Weights of a small transformer language model.
Architecture: LayerNorm before each block, rotary positions, no biases in attention or MLP, tied embeddings.
Training: 530M tokens, 10910 steps.
MLP neurons of a small language model. Each row is named by its layer, matrix (down: output weights) and neuron, and shows model dimensions 64-191. Each number is 200 + 30 x the weight over its row's rms, rounded and kept within 0 to 999. A neuron's up and down rows have the sign that makes its largest values positive.
After each neuron's rows, "fires before" lists the tokens most often just after its 100 highest values on Wikipedia text that the model never trained on.

L17.down183,201,258,174,230,213,218,236,152,207,194,213,174,164,124,234,211,210,210,261,137,233,180,145,204,310,212,231,186,264,177,192,205,248,207,153,193,275,193,206,172,205,176,171,158,259,214,205,223,170,184,175,150,210,207,215,225,201,152,196,192,193,204,192,206,172,187,162,197,192,183,198,206,216,181,193,218,205,223,249,228,177,193,181,174,202,131,161,245,230,248,203,141,186,187,188,184,201,176,164,230,222,204,190,127,203,209,242,191,209,176,217,214,162,193,265,238,212,199,165,155,238,223,213,209,160,169,145,200
fires before: "==\n", "-", "|", " ==\n", "===", "==\n\n"

L2.down265,235,168,232,236,207,224,224,177,190,162,225,193,163,203,197,208,224,212,217,253,202,162,191,203,177,188,223,186,192,195,216,183,206,224,153,185,221,196,146,202,195,204,188,179,226,157,194,179,221,168,230,182,183,244,223,209,218,210,231,157,183,188,201,171,196,163,177,182,215,238,166,274,152,198,180,225,208,188,159,249,248,208,164,234,212,241,173,228,162,179,188,155,197,162,224,214,161,215,194,190,207,223,170,133,194,171,200,260,206,242,230,287,173,203,189,190,252,230,177,225,191,214,234,202,216,210,189,217
fires before: " |\n", " |", "y", " of", " ("

L7.down935,202,223,245,203,199,248,190,218,201,184,195,231,201,211,213,219,218,165,230,196,136,200,203,203,197,204,190,222,166,212,221,175,187,224,228,229,239,194,212,246,229,233,233,212,206,179,150,185,191,192,261,193,221,171,177,214,197,219,161,193,197,217,176,275,159,207,153,183,195,240,200,232,147,214,181,142,209,164,148,119,177,116,208,163,265,215,227,143,196,144,224,164,195,200,221,203,203,216,212,179,215,254,227,172,175,198,282,202,178,179,158,178,228,180,273,248,261,162,180,190,184,207,201,164,220,187,254,205
fires before: " |", ":", " -", ",", "–", "\n"

L16.down187,143,208,206,233,140,199,242,230,178,212,216,208,212,207,190,206,248,178,217,202,256,231,212,220,226,184,249,193,280,196,203,180,236,213,170,166,179,177,177,212,194,194,181,215,204,186,191,178,205,163,210,217,176,216,193,178,197,167,167,174,208,183,174,213,177,162,150,194,240,174,240,198,163,238,155,212,150,195,190,182,147,221,132,197,138,196,216,179,211,174,216,220,223,184,202,214,233,244,240,248,205,210,183,218,191,203,193,159,225,191,154,161,207,178,149,214,189,249,172,204,179,206,188,230,180,196,206,254
fires before: " ", " The"

L18.down998,190,197,199,187,210,211,192,177,218,174,242,199,146,197,244,215,207,230,173,187,174,196,193,159,216,147,224,248,199,176,188,202,203,213,241,220,229,240,275,177,275,215,260,242,216,181,188,241,210,162,170,156,162,209,168,203,203,200,195,217,180,174,201,190,206,246,183,147,205,214,161,224,240,226,252,220,213,193,204,222,164,195,186,204,217,237,184,205,154,198,174,192,238,203,170,200,245,218,206,181,188,227,148,141,214,235,188,208,190,136,226,198,169,147,206,234,191,254,178,191,197,178,245,204,216,214,173,191
fires before: "-", " "

L2.down940,161,211,219,162,209,240,230,225,231,179,191,218,184,191,265,180,235,212,240,237,151,208,183,188,212,168,167,181,218,222,164,207,202,158,177,202,240,167,194,179,192,219,255,227,197,181,188,213,211,181,203,158,213,192,168,196,241,235,236,216,224,158,197,200,244,236,186,232,196,241,212,202,240,213,162,207,173,160,251,196,246,236,216,212,207,220,217,149,211,229,185,206,216,132,144,207,212,222,212,209,248,238,133,188,188,211,190,189,191,144,227,228,217,183,162,200,194,192,226,201,164,167,156,214,128,205,235,224
fires before: ".", " |", ",", "st"

L16.down374,244,226,178,220,240,169,243,243,218,181,147,209,176,178,246,216,232,211,191,159,193,202,211,203,184,209,202,185,263,170,229,197,232,244,211,210,243,203,230,202,179,213,118,207,209,214,228,220,160,240,194,196,249,163,198,169,222,249,200,224,236,264,233,197,213,159,229,205,216,186,200,211,218,222,221,182,202,199,194,196,198,222,214,201,241,192,160,154,230,249,226,171,214,166,184,225,212,235,243,208,174,130,222,156,165,204,152,192,224,156,246,157,178,202,196,191,216,151,223,242,219,174,212,243,208,233,183,204
fires before: "|", " in", " on", ":"

L17.down302,186,214,212,199,212,233,247,160,216,185,197,238,190,192,184,235,192,143,207,241,209,161,167,226,183,219,171,194,297,198,184,227,254,212,145,218,210,194,189,222,177,188,179,196,219,166,238,261,196,176,206,173,208,222,223,174,177,209,153,144,237,217,153,175,159,260,217,176,239,134,197,175,169,170,214,203,208,201,155,171,266,165,190,216,193,159,240,238,170,187,226,150,187,200,255,270,189,275,168,167,195,192,226,180,182,216,178,211,161,183,144,193,145,231,202,232,225,234,152,163,209,224,182,162,176,211,195,143
fires before: "|", " |", "1", " |\n", "|---|---|---|---"

L9.down592,199,197,238,260,207,213,166,194,237,240,191,187,228,201,199,243,197,256,191,190,218,189,231,195,225,202,180,170,267,167,189,208,193,244,166,190,206,166,189,234,184,216,226,162,189,205,183,198,188,252,201,69,172,230,200,191,204,139,180,224,218,184,209,174,121,161,176,229,204,200,143,196,177,197,215,199,194,181,223,218,186,204,251,148,259,155,220,210,185,190,221,150,198,155,205,240,191,234,204,186,203,142,181,183,205,228,167,183,243,152,228,241,222,173,197,254,208,200,192,173,196,171,189,178,203,232,124,200
fires before: "===", "-", "|", "The", "=="

L13.down581,232,153,231,229,188,228,235,258,264,211,183,203,175,216,224,173,250,194,211,201,202,213,242,214,192,223,199,171,191,222,278,199,186,210,202,242,248,195,205,191,154,210,190,204,237,237,203,192,203,193,178,164,237,215,195,225,194,191,242,138,171,167,234,175,216,160,218,253,190,201,187,196,127,161,219,236,234,203,194,236,168,158,238,235,232,176,203,191,204,204,197,207,204,244,214,181,218,210,213,177,208,198,223,189,214,175,225,214,113,181,234,236,219,146,185,206,175,177,247,218,189,169,242,242,220,202,184,205
fires before: " |\n", "\n", " |"

L18.down629,211,212,154,214,221,188,177,155,204,196,210,168,184,182,230,258,239,219,227,264,217,208,273,211,188,216,201,196,231,184,192,185,157,204,161,245,176,171,251,227,233,124,173,194,110,210,218,187,230,183,236,225,180,190,261,180,186,196,197,240,211,248,146,211,164,232,204,182,155,226,204,225,183,131,237,220,213,188,174,158,177,188,227,234,220,192,192,195,128,249,203,195,163,213,230,173,182,198,187,211,198,172,111,196,120,208,153,223,183,198,227,173,211,277,152,211,228,223,174,224,214,231,211,241,224,202,170,207
fires before: ":", " (", " of", " |"

L18.down192,199,223,210,179,221,235,222,159,220,157,197,191,228,250,156,223,210,210,226,252,178,203,205,239,236,222,237,177,194,231,182,218,179,222,189,222,196,210,198,184,233,234,190,197,206,183,232,212,205,213,175,209,156,239,186,235,275,218,152,192,236,218,214,206,220,257,207,229,206,163,243,181,204,168,188,189,243,223,219,240,195,174,163,217,206,194,229,225,165,182,183,187,214,196,205,216,216,198,215,172,195,210,192,223,222,186,205,201,183,191,168,205,132,126,227,206,187,219,229,218,211,162,138,191,210,190,188,176
fires before: "|", "|---|---|---|---|\n", "-", "|---|---|---|---|---|\n"

L18.down395,203,181,197,226,204,242,235,131,197,190,175,190,228,224,164,178,214,191,165,237,222,199,266,239,188,211,174,179,184,236,173,186,236,156,187,217,169,219,192,225,184,221,189,182,135,200,185,223,133,252,205,227,208,178,173,181,186,220,200,191,196,202,192,236,191,203,197,242,170,163,248,182,193,176,208,238,244,251,189,165,167,176,204,194,187,180,213,216,188,182,223,203,211,167,216,240,249,201,201,163,176,244,215,212,181,170,174,161,240,192,168,206,224,146,225,197,202,262,187,201,164,191,169,211,244,189,254,149
fires before: "|", "|---|---|---|---|---|---|\n", "|---|---|---|---|---|\n", " |\n", " |", "|---|---|---|---|\n"

L17.down829,194,193,134,186,165,177,208,174,193,211,182,170,227,189,270,223,247,187,172,257,202,206,215,170,201,203,158,203,202,160,181,151,235,214,218,182,187,223,214,214,237,196,185,172,219,174,198,180,212,221,180,248,179,187,203,195,167,234,228,184,200,215,267,179,171,198,194,184,236,185,244,246,193,239,256,172,193,180,188,169,195,164,238,208,210,205,165,149,184,241,153,158,193,242,135,174,252,261,197,175,157,211,216,206,226,182,226,202,189,193,223,205,196,237,164,243,216,259,208,203,219,209,203,230,224,165,169,217
fires before: " ", ":", " of", " in"

L7.down107,239,235,164,240,253,241,187,201,223,218,189,196,189,192,155,184,211,188,178,253,222,209,159,166,252,198,175,150,210,228,142,170,218,169,168,189,247,228,216,190,191,241,225,196,212,219,217,191,206,162,213,167,219,153,218,184,241,253,211,221,185,163,222,178,179,298,223,204,232,166,145,254,249,189,202,220,192,161,184,215,183,180,185,173,172,200,188,184,212,143,203,203,193,188,225,162,188,142,210,160,159,218,240,189,198,210,221,162,201,182,190,177,182,193,201,182,180,173,174,193,212,221,276,156,198,146,201,225
fires before: ",", ".", ".\n\n", "r", "\n", " York"

L18.down952,257,218,220,206,204,200,245,187,252,193,203,183,223,209,235,228,161,211,199,206,229,225,227,157,222,136,218,132,162,205,237,226,149,197,154,200,205,219,201,258,240,216,203,215,179,186,190,243,193,182,199,205,231,236,221,200,263,199,230,219,184,222,231,211,167,193,221,160,155,171,179,246,181,221,203,218,203,184,193,189,276,221,180,224,199,204,181,165,196,187,192,181,195,192,218,225,168,173,203,166,184,206,240,227,233,188,205,144,233,212,166,240,167,254,194,210,162,223,154,171,166,181,185,215,225,192,155,152
fires before: ".\n\n", ".", ",", " |", " and"

L7.down948,183,224,202,235,208,252,214,196,0,210,184,199,165,201,210,190,206,208,206,201,188,209,237,177,207,226,212,216,215,196,196,183,216,174,184,199,155,214,208,220,192,218,198,195,185,206,208,166,190,214,237,243,215,214,176,160,217,207,113,212,228,229,194,208,214,179,203,170,251,181,191,210,183,194,187,187,198,206,220,174,212,161,203,170,222,223,183,172,186,183,209,239,202,214,242,223,199,221,194,208,197,203,246,209,203,184,152,179,190,199,200,206,148,233,180,218,225,188,145,186,199,198,183,190,162,201,212,193
fires before: " ", "20", "19", "18", " The"

L7.down863,182,205,226,158,171,276,221,208,15,210,223,240,214,202,242,196,160,185,141,175,227,198,193,232,166,182,178,191,210,157,180,191,172,171,172,210,247,220,204,201,222,206,133,223,212,208,204,166,232,158,186,152,200,164,229,199,192,197,167,249,229,201,225,209,241,234,202,231,231,191,212,223,180,182,209,162,209,192,199,133,199,213,216,228,178,155,168,207,146,232,201,185,181,185,206,255,168,164,171,157,196,210,226,194,209,178,166,174,226,198,155,160,210,189,201,166,215,214,173,186,205,221,188,183,166,185,216,219
fires before: "20", "19", "18"

L17.down851,242,187,203,190,222,195,188,208,206,161,168,176,187,210,178,145,173,235,193,206,273,210,154,215,224,204,194,189,184,169,223,182,188,176,244,189,234,211,200,205,211,220,197,224,186,169,181,263,183,284,189,168,200,148,215,218,217,226,179,206,190,192,195,222,148,195,206,228,172,223,209,233,197,169,174,235,186,260,142,210,153,211,221,234,123,161,209,201,170,201,269,200,164,203,229,215,199,229,235,194,192,200,213,191,236,233,225,242,150,239,192,225,224,211,205,201,196,246,234,183,206,233,239,198,195,213,230,242
fires before: " |"

L13.down914,140,175,141,187,172,167,232,202,148,212,192,242,187,223,129,226,201,221,203,219,278,212,194,235,207,263,168,220,196,214,234,175,220,238,240,162,182,193,243,186,161,245,183,224,160,192,218,167,200,168,219,153,150,164,225,203,156,186,225,207,160,161,158,196,171,235,166,225,229,223,225,178,185,192,181,195,181,182,213,198,203,216,263,244,198,198,199,210,215,186,163,212,164,226,163,187,192,277,220,200,223,178,156,184,212,226,195,184,210,224,214,157,239,193,150,169,233,236,166,198,240,234,155,215,182,157,164,237
fires before: " ", ":", " (", " GA", " −", "ute"

L18.down772,151,196,199,175,197,179,219,198,206,214,174,206,187,231,188,193,166,141,196,240,183,150,192,191,249,228,251,172,240,189,206,211,238,223,216,264,208,244,171,221,176,234,148,239,217,190,160,194,146,193,214,186,188,200,176,194,194,218,175,242,200,174,193,226,161,226,184,211,196,229,199,173,194,176,217,201,223,236,253,178,203,160,210,188,184,235,170,164,240,192,230,181,197,202,253,253,165,169,214,213,146,190,185,158,205,177,245,185,187,194,217,213,203,142,160,161,223,202,162,249,191,197,200,206,218,167,212,241
fires before: ",", " he", " of", " in"

L16.down301,238,175,156,155,160,218,209,180,121,226,201,189,165,183,221,186,153,151,202,175,201,249,236,240,154,165,221,248,211,158,246,196,212,142,165,203,143,170,158,203,236,166,180,191,205,229,172,162,203,189,260,205,198,268,223,222,222,188,198,205,200,204,210,208,261,218,150,223,223,195,195,155,220,179,152,227,230,163,200,240,240,148,200,107,223,204,210,218,193,236,226,248,259,187,179,198,185,177,177,220,204,207,242,167,202,201,233,194,202,197,203,252,220,204,206,220,191,207,179,192,204,220,205,205,192,223,219,198
fires before: ".", ",", ".\n\n"

L17.down412,160,197,199,221,214,160,280,210,185,244,207,169,195,246,221,227,191,157,187,222,221,228,203,249,241,151,173,162,195,184,182,176,245,194,199,244,207,231,118,230,225,224,176,224,177,119,169,213,196,161,173,184,218,208,152,191,186,207,245,259,214,206,236,211,174,162,244,204,209,173,170,210,234,170,231,199,194,176,172,171,212,215,241,212,188,249,222,171,228,263,154,178,127,172,210,213,171,218,159,203,172,204,236,199,227,186,186,179,202,199,188,194,195,207,215,214,175,213,202,227,239,183,171,198,259,215,216,161
fires before: ",", " |", ".", "\n", ":"

L17.down889,254,231,205,178,223,200,205,175,189,193,153,213,204,187,201,169,200,184,151,214,262,242,181,222,182,207,219,198,229,181,159,218,239,208,177,217,229,195,150,178,220,201,160,189,172,179,193,270,218,187,237,211,241,170,179,154,224,259,243,211,207,174,208,202,190,183,151,173,231,142,199,181,234,179,211,187,214,217,208,188,172,195,219,213,197,188,191,176,186,226,247,174,187,202,207,284,189,176,186,153,234,244,148,229,262,179,275,231,154,209,229,172,227,215,177,181,206,260,219,190,216,216,230,195,186,222,192,238
fires before: "|", " |\n", " |"

L7.down529,177,209,177,189,254,239,196,162,313,188,170,201,194,246,144,202,194,179,213,209,247,222,222,218,188,169,214,206,190,176,170,190,255,193,257,164,181,222,172,193,180,182,213,220,164,168,203,189,165,122,234,260,249,160,193,209,146,180,155,208,198,156,160,262,170,213,173,236,205,194,182,221,157,182,182,208,204,175,221,160,151,201,188,220,208,179,186,127,225,173,229,197,222,195,178,202,290,247,210,191,196,221,162,207,187,224,213,161,219,203,187,273,181,235,199,246,160,185,208,246,197,207,212,158,176,201,235,201
fires before: " ", " |", ",", "+", ");"

L2.down880,201,178,187,217,170,179,152,231,146,244,229,238,199,230,165,183,182,183,200,199,187,239,185,208,226,213,228,185,168,213,209,162,237,216,181,182,229,138,199,158,224,202,231,141,183,212,193,214,211,232,209,210,156,221,211,221,212,224,188,146,186,169,204,234,240,219,176,201,214,155,161,205,230,197,154,211,166,208,145,196,173,182,247,173,213,151,209,208,198,205,188,198,222,230,178,182,175,216,219,192,212,180,203,214,198,204,152,189,273,248,187,191,235,210,176,206,216,182,182,223,235,223,192,252,203,188,198,197
fires before: "19", "20", "18", "15"

L8.down308,149,208,199,247,174,219,210,195,51,240,213,200,186,209,145,216,151,205,189,221,169,189,193,231,241,156,247,211,181,200,172,163,230,150,195,219,189,218,155,178,169,150,180,218,243,145,143,199,157,266,209,121,210,229,220,200,211,207,208,219,197,143,114,186,213,160,219,223,212,205,206,233,235,232,203,189,210,192,209,210,212,225,229,202,190,165,233,194,195,226,185,270,263,228,203,196,191,241,219,247,207,183,186,205,215,194,193,205,187,207,181,216,217,251,180,172,204,176,169,194,205,207,153,253,194,198,222,218
fires before: " the", " she", " they", " it", " that", " he"

L17.down355,197,167,147,204,190,232,225,238,209,185,257,214,229,134,179,245,227,190,204,217,232,213,203,258,210,200,162,193,185,247,208,187,237,165,189,206,181,213,206,233,178,221,150,221,213,205,153,193,170,191,161,162,178,184,195,205,227,206,243,216,222,215,231,160,239,205,223,198,185,195,148,194,149,214,152,187,274,232,183,163,171,194,188,160,219,258,206,194,183,232,177,216,208,232,233,183,155,161,195,214,224,164,259,232,170,196,185,233,196,193,187,191,148,175,227,228,191,217,201,235,188,167,201,218,181,189,214,221
fires before: " of"

L2.down120,215,184,178,162,230,205,144,151,229,148,156,188,197,184,224,176,168,205,175,211,187,228,230,234,168,208,199,227,190,234,255,202,231,254,243,202,205,161,204,183,208,204,225,215,183,170,203,166,195,191,205,190,243,188,171,191,244,214,285,236,222,144,181,190,184,204,206,185,201,145,219,196,255,251,185,190,180,184,226,170,214,192,216,171,205,185,196,231,184,212,220,237,219,174,174,152,165,180,189,164,192,231,211,144,234,233,168,185,222,174,241,238,289,217,212,223,133,201,164,213,180,230,209,187,156,158,214,169
fires before: " |", ".", "–", " listing", ","

L7.down1017,218,171,222,211,160,208,230,188,290,203,241,211,225,215,251,220,216,211,178,240,206,200,212,202,226,165,168,215,214,258,206,243,189,187,193,202,201,189,230,214,225,167,203,153,245,195,190,187,203,214,205,161,237,133,247,164,164,166,235,164,174,143,198,176,202,231,226,235,211,217,223,191,211,193,186,236,204,179,183,224,150,238,191,120,224,213,192,220,194,184,200,251,169,209,157,234,231,205,267,248,250,178,174,207,218,206,237,225,149,182,216,235,212,158,207,233,209,171,239,216,221,178,179,209,168,224,195,201
fires before: "==", "===", "On", "He", "In", "S"

L8.down806,187,168,181,232,254,213,253,217,134,185,192,224,147,186,208,173,245,237,191,157,144,204,206,183,178,147,188,168,232,238,197,244,239,180,188,184,202,167,212,245,210,182,191,200,183,193,188,175,128,180,152,228,197,249,173,214,217,194,287,196,219,132,209,148,167,176,232,222,229,223,200,222,185,211,185,207,187,195,215,188,191,187,260,277,204,208,179,181,169,148,187,240,221,211,226,190,188,201,223,201,191,176,185,171,184,187,235,209,234,147,214,232,228,238,205,196,187,207,147,214,115,219,174,231,194,171,247,203
fires before: ",", " the", " he"

L9.down377,228,213,180,223,200,197,215,182,150,247,246,191,195,185,183,196,218,215,180,215,164,143,225,170,157,184,196,246,152,235,190,210,200,201,244,204,177,192,263,135,201,209,173,186,171,179,263,263,253,169,128,161,149,145,163,219,184,182,329,192,222,188,175,191,190,175,202,203,160,247,201,233,213,204,193,166,195,179,172,166,245,260,191,212,220,192,200,192,185,154,184,161,219,139,185,158,154,217,177,238,218,253,197,245,203,191,252,178,178,224,234,174,204,220,178,200,228,264,160,180,181,185,235,231,186,215,166,232
fires before: " |", ",", " and", " |\n", ".", ".\n\n"

L2.down133,188,245,207,192,241,269,178,225,108,205,176,255,166,219,263,154,231,174,152,191,219,188,221,219,201,185,190,147,235,201,189,204,206,202,172,206,198,166,187,195,152,199,191,245,206,203,274,166,210,167,225,205,213,202,211,238,192,208,251,202,211,167,204,193,204,224,211,259,179,180,172,143,234,197,218,208,250,214,259,240,154,223,179,210,203,191,177,207,157,227,211,201,167,172,236,215,234,251,234,130,182,166,221,219,228,134,237,203,183,189,208,218,291,200,238,190,146,171,155,140,247,207,171,174,189,183,216,194
fires before: " ", " the", " was"

L17.down406,189,188,207,204,175,209,180,197,188,177,159,170,196,213,239,239,206,248,213,196,202,243,195,166,193,164,202,166,211,172,169,137,215,206,220,208,240,212,190,212,234,187,141,256,189,194,157,164,105,178,157,233,143,241,217,155,206,218,221,220,207,193,202,215,230,171,198,208,235,178,169,263,246,164,212,218,178,196,224,207,256,245,266,180,231,150,215,156,156,200,223,184,222,240,155,245,234,138,233,181,215,176,225,208,250,234,203,182,160,139,229,223,172,200,200,163,218,215,187,219,177,193,260,187,175,181,166,254
fires before: "-", "|"

L2.down209,195,184,226,209,184,192,161,183,137,177,211,188,220,239,198,216,208,179,162,167,190,222,235,215,197,198,203,190,208,188,189,152,212,194,211,178,223,224,227,165,165,209,225,129,178,224,195,232,234,215,239,208,170,195,202,207,246,242,158,185,198,144,209,211,241,214,176,180,160,168,125,229,199,195,148,192,217,224,166,210,188,206,255,209,163,167,182,213,187,170,188,238,175,199,225,180,163,207,209,194,190,255,189,226,234,185,207,220,251,219,196,203,222,210,184,185,243,273,218,187,223,233,195,236,227,204,189,234
fires before: "19", "20", "23", "10", "18"

L17.down490,224,227,168,191,179,223,242,229,219,185,236,260,187,198,196,230,229,231,187,200,195,174,228,244,214,196,197,153,223,233,197,165,218,198,165,186,221,207,240,189,211,161,198,170,248,243,161,202,222,209,139,110,230,243,247,210,203,196,230,242,226,196,206,204,216,170,158,188,215,205,190,174,158,210,215,230,211,174,229,216,210,210,211,268,224,206,143,186,160,185,143,216,192,225,239,173,217,266,192,163,219,204,213,189,241,173,224,184,186,219,240,188,204,214,207,223,203,189,158,158,200,242,131,208,178,221,211,199
fires before: " |", ",", "\n", ":"

L17.down343,238,185,171,194,261,251,166,188,134,232,166,201,186,168,183,199,200,196,228,185,211,177,171,193,145,203,181,250,191,219,192,148,239,157,210,238,195,220,230,227,192,226,168,213,182,242,205,201,178,214,200,126,191,144,248,219,302,228,212,191,200,197,181,237,198,238,225,200,229,220,228,227,184,194,222,220,220,261,190,242,221,228,132,149,213,224,195,211,175,151,265,183,207,205,277,238,207,162,204,170,169,141,212,156,234,242,157,261,233,197,203,161,207,215,171,180,194,191,155,201,204,206,201,222,180,206,164,249
fires before: " |", " in", ".", ","

L18.down671,214,148,196,216,205,187,188,193,250,167,192,260,233,192,191,175,208,251,181,179,135,214,225,204,206,236,251,160,201,220,148,200,183,196,225,230,210,221,194,180,204,197,168,168,175,170,253,197,199,233,186,231,179,155,178,201,149,190,180,200,242,218,231,188,209,181,263,148,221,164,210,208,220,254,163,184,121,196,235,249,184,223,183,196,227,181,160,165,212,269,206,196,162,249,181,239,228,197,242,170,191,158,212,236,159,153,247,211,144,166,216,217,185,177,179,194,209,218,158,196,166,215,210,180,205,161,222,224
fires before: "|", "|---|---|---|\n", "|---|---|---|---|\n", "|---|---|\n"

L18.down723,148,163,253,181,205,171,256,204,110,237,176,215,232,245,201,210,203,196,200,178,226,161,219,166,262,198,252,202,164,186,239,186,217,196,245,194,192,221,162,176,157,182,250,181,187,176,209,225,148,198,112,167,222,166,197,201,229,207,177,186,206,227,224,201,196,222,216,233,193,214,196,174,190,148,235,245,198,190,238,243,193,202,214,264,230,203,207,159,218,171,205,190,199,185,236,189,203,176,160,232,218,207,162,209,189,205,239,164,203,175,191,156,235,175,176,166,229,171,217,227,232,230,165,239,132,216,190,231
fires before: " he", " the", " it", " a", ","

L13.down405,236,194,177,208,219,185,162,218,220,242,211,166,225,146,202,208,223,205,192,162,214,239,240,219,210,226,155,183,251,214,210,185,219,206,177,190,155,192,256,186,225,216,167,111,237,215,145,185,208,259,180,116,198,197,194,211,183,162,240,197,212,172,186,185,218,173,209,193,217,186,204,182,194,177,229,215,170,227,155,218,254,220,198,191,214,142,154,201,197,208,166,181,201,146,238,252,193,158,165,220,214,220,202,203,197,206,221,231,170,213,238,190,291,177,155,264,254,206,197,223,233,178,246,182,204,210,244,217
fires before: "|", "==", "===", " |\n", "=", " the"

L16.down116,201,232,211,246,230,172,142,151,134,186,192,151,201,217,178,212,173,178,215,125,205,210,179,246,185,210,168,193,200,228,199,164,201,237,155,195,183,216,166,221,143,157,177,206,253,184,241,229,175,150,204,129,189,211,218,186,205,177,153,172,222,211,228,218,187,198,232,199,184,213,216,159,206,193,157,151,200,191,216,207,170,195,150,235,198,198,189,148,201,227,250,226,218,181,217,156,193,192,221,183,183,224,201,227,161,205,220,223,209,140,182,194,211,176,187,174,166,173,176,192,247,176,218,227,238,202,196,249
fires before: " ", ","

L17.down124,213,187,221,138,201,179,196,226,142,194,194,192,240,165,199,198,203,228,185,220,221,200,197,180,208,163,197,199,175,207,198,207,243,198,208,259,209,189,217,165,247,167,195,197,157,221,169,210,204,195,207,158,169,220,219,194,182,207,242,215,153,227,213,222,129,205,244,217,181,159,207,229,222,201,199,212,225,276,237,226,169,230,189,194,207,184,177,236,175,201,209,231,186,190,232,263,230,187,197,202,198,197,211,182,211,135,194,209,149,213,181,196,197,214,174,197,230,266,170,239,185,200,206,210,194,219,243,227
fires before: "|", "-", " "

L8.down948,187,183,179,210,175,225,206,220,167,158,140,239,213,138,203,188,210,161,158,180,242,287,214,163,192,192,226,200,158,182,193,167,189,209,210,210,188,193,217,174,204,199,212,224,212,202,175,211,226,182,201,183,265,187,242,232,173,212,250,196,205,215,202,177,187,155,220,221,210,181,138,184,202,205,276,204,229,211,232,165,164,206,191,201,210,207,117,210,184,206,160,209,190,162,180,243,172,203,212,191,175,161,150,254,251,189,242,118,200,199,211,203,186,139,178,180,171,221,228,268,262,166,221,176,205,198,161,186
fires before: " |", "2", "1", "0", "},"

L9.down203,146,228,236,227,209,187,249,207,248,155,183,174,215,154,152,189,170,155,244,168,206,195,232,212,197,157,149,198,160,188,186,206,174,224,207,174,223,196,175,270,187,234,226,238,190,231,269,256,193,255,214,180,232,155,158,195,214,205,224,180,210,212,196,225,170,192,205,225,144,188,185,153,158,245,211,222,200,170,231,170,197,204,205,252,191,201,167,154,164,155,228,218,201,197,182,204,204,214,191,202,223,202,170,188,205,216,190,226,221,246,188,226,176,184,193,250,209,259,171,202,236,174,199,148,191,241,198,206
fires before: " |", ",", "23", ".", "00", "–"

L17.down201,179,277,182,228,243,172,204,212,144,193,230,218,225,173,224,245,175,212,196,192,231,220,196,223,207,142,202,189,211,188,206,200,150,248,220,205,214,210,155,231,230,205,166,181,160,179,220,185,156,214,237,169,208,166,211,123,198,194,151,235,187,172,205,186,206,239,214,175,189,178,203,217,231,195,202,176,187,218,245,215,267,266,216,197,193,197,171,178,202,242,184,181,180,169,210,162,188,140,193,242,147,177,239,250,186,177,221,205,229,225,201,197,195,251,220,173,163,202,167,175,185,191,252,204,217,182,203,156
fires before: "-", " Succeeded", " In", "eption"

L7.down271,160,195,217,200,208,176,224,173,0,169,203,202,200,169,213,201,200,175,203,225,193,214,196,232,235,210,215,210,169,225,213,194,214,188,200,193,162,169,216,165,205,195,194,203,152,198,199,191,188,153,195,96,229,191,221,181,209,216,255,164,198,218,197,203,216,202,183,196,216,193,154,221,190,206,233,230,247,204,164,181,198,191,210,184,200,171,224,203,179,170,178,185,223,282,204,212,229,197,186,179,206,184,210,231,189,241,211,220,208,218,198,220,208,229,177,171,224,248,191,159,239,210,180,211,172,183,204,188
fires before: " ", "20", "19"

L7.down323,185,231,253,185,135,237,202,216,131,219,247,195,227,193,220,245,205,221,218,225,164,252,142,176,196,179,118,188,198,267,196,182,201,241,182,194,222,256,195,208,173,179,207,177,153,259,179,207,212,239,201,213,183,215,179,190,200,193,288,220,228,232,246,248,210,228,184,197,210,200,167,175,192,158,156,222,218,192,167,174,175,144,191,182,179,246,189,197,182,229,188,206,193,175,185,228,179,179,174,224,184,241,241,182,250,171,228,171,191,207,242,192,165,169,250,217,220,193,212,153,198,208,190,215,200,214,194,148
fires before: " the", "19", "20", " ", "18"